python train.py --num_attention_heads=3 --num_key_value_heads=3 --norm="layernorm" --norm_place="pre" --rope_theta=10000.0 --qk_norm=false --attn_scale=0.0884 --tie_word_embeddings=true --optimizer="muon_variant" --warmup_steps=200 --schedule="wsd" --decay_fraction=1.0 --final_lr_fraction=0.0 --batch_tokens=[32768, 65536, 131072] --train_tokens=458300000
MLP neurons of a small language model. Each row is named by its layer, matrix (up: input weights) and neuron, and shows model dimensions 0-127. Each number is 128 + 32 x the weight over its row's rms, rounded and kept within 0 to 255. Numbers have three digits each.
After each neuron's rows, "fires in" lists the words (lower case) most often at its 100 highest values on Wikipedia text that the model never trained on; "fires on" lists the tokens most often at its 100 highest values on Wikipedia text that the model never trained on.

L4.up517:112163105131140111127073112149137114123127135090116061107076178106087142068170160108122132056153155118092123116139137159106141139134125123121117134124131168176140085103158081138058089149091168115136143086104167157107129125141114129195198146119136123116127059155131133095157137137113157146119119158084121108123136092189219153103090159116129113116163150150127136181159148133125215091132
fires in: "this", "it", "well", "korea"
fires on: " this", " This", " it", " well", " Korea"

L5.up466:128104106183108168079093120181130206142095178129196122106145131131118140145186137144111116101110144165139131131097099116160171126128088062108103123173114122171084085103145119149140183131173127130134087145045143158117182205076085175069159091101128047152173164113097146124155070180139116106127164120071126091147105156114152175123094108128130106121097159074169135165149135110136145140115
fires in: "by", "at", "of", "in", "during", "with"
fires on: " by", " at", " of", " in", " during"

L10.up269:151174120115122168189127141130130084098140160163106130161119099120129144099147165141165135077139191130099100161137153149106079071126160100106114165050116130087125105117128054159156128147155103149108141090136096120126187138128128098121093080176122028145168099164151075117121127153136148101095157120155134053132167160166130138119139069117189146191172195102097135155096172086081123134110
fires in: "in", "to", "over"
fires on: " to", " in", " w", "O", " over"

L7.up587:137090115138102170131127163149130111157092135152068140134104199124125117113140190147099115088082089086137174184128092122093124117128165144134140144104050079132145163154124161170227123157069094139168105161131094103094144141147135150108180179216140095143148135139110132110197127130131124199141099113105111087122108134104113106075148118077134168144139164133120103216173133161116101157132
fires in: "of", "a", "by", "wide", "on", "his"
fires on: " of", " a", " by", "ide", " on", " his"

L5.up1405:094101113167138108112098183043093190203052093135121080080123109086063110130172102108140115120145099150209138129104160113118144138092102079188156081079151118165089133147117141168171143129144172160097148142075145163141116119136119193168115142151071147139134124093157102141094177133106076100124089158114128144108162149182131104125100124105165167071108109092149128148120163155114100068092
fires in: "as"
fires on: " as", " As"

L10.up1532:077122144125157141157097123145121113090131096192166117074083132127152111200090062105193141073077154164177117152170096129139137179110141129126150151119124090095249151138102151147105123118166058125086144146136156142151203082186131123111099135143137149128150127098131149195159136086140138095102178134137136081155126190084165153070131127167127116193139136097128099101097166094141076083174
fires in: "is", "are", "to", "in", "was", "of"
fires on: " is", " are", " in", " to", " was", " of"

L10.up961:149109091116158120133067167111147122117130159105117090116157105118150183073176125194116154076091162155101062137132073166166165138114142061156124127168083083128126104160113058123111111170111136114094144063074148067076123117135106122145117094125087105083083074136170148102117157149118131161187137135063139098105172111095114139075116146170122153104149110060117144124135161139119148110075
fires in: "and", "to", "over", "https", "for", "announced"
fires on: " and", " to", " over", "tt", " for", " announced"

L5.up218:139125115086093158060102111165120148151128118117117120085115089045130186127186157209109219119044124110164123145116147091108133175115122069106096151135087141201104176172171129139174112077111156134122123151139137127064113146147144141175127152172120144153082130131135124128170170075135093100138145135170182121162225146157177141185172136152120140158153107065119080141148130099182118057124
fires in: "of", "have", "to", "from", "and"
fires on: " of", "ly", " have", " to", " from", " and"

L5.up1199:102113200121130123118138148099072101193081089082143124160160151131093154109101124125136177144120111152188141120145100166106092116128116165134124120123115189170174160126099160089151095119145153093102087102123113150191142181127132093158142121125145150124178115057124089074181099077110082078080147140133152183102079086192121107130159113178076163080102111056119141150119082129129141174114
fires in: "as", "who", "which", "become"
fires on: " as", " who", " which", " become"

L5.up47:112136065207105069135203173122151132136126154164118116084139151104153176211141072121189153125122147135159091099150134149113127149066170109158116120170120145141162084147146057121169204123131112129100100131129158147089095095122195124134104169142134155151163102150145098169123089130109111119133132059130143057159089132107123164140166075181098161104107121105087149139146151118177102116117
fires in: "of"
fires on: " of"

L7.up1484:094115108098148051131134141097110096145121102166108138133126106118129130138140131103145131172173092197112131062140153117078135156114117075144144159148190106130182122129100097127135096204093160166127147127107156122166143129133117131136134155130158112093108084121122131133109169190175119108089127161135071116159125100123132138218087141097120131079180112085134125185120072110115101147113
fires in: "became", "become", "becoming", "as", "maintained"
fires on: " became", " become", "oming", "ing", "ained", " as"

L4.up367:119140093135126097139097112116079203223139125159149183125130129131180130153132120111062101122108182124121103139132087109168086177117095178113091168194118139114096150130135072121124151091095172166100169182090084183096142210183099140158125101173091116114158118144161153076163082093163133087196153033147157138096130128160132151099134196120094087091153101083130113137153074123099123156118
fires in: "by", "from", "at"
fires on: " from", " at", " by", " By", "r", "or"

L7.up922:149106146111096158122155133133048106124111080071140103167148142143121152120156082086129122159138113059146106121102119139145124082128086118148042201095130168163109115181099131119184158106162124119108158057126182121105116157122143132096128086107116104151162154133144093080092139178166145137166133155123106105094112128128127191141112202134142164180142101135168139138146087116158145128180
fires in: "when", "that", "because", "where", "who"
fires on: " when", " that", " because", " where", " who"

L7.up827:110150129161167176183145119122139117144173045096085055179150090165101165140181113109113188121132063109160096125136142091101084122152144161132099113136121182150146167124117153165164146151141128133143099154140173135191142113079135166081047133152148129071158188150100110098135066092153132158112139104093122123158123143143103083096097204123162171130124054167102171144134127124123153128166
fires in: "between", "when", "while", "those", "both", "where"
fires on: " between", " when", " while", " those", " both", " where"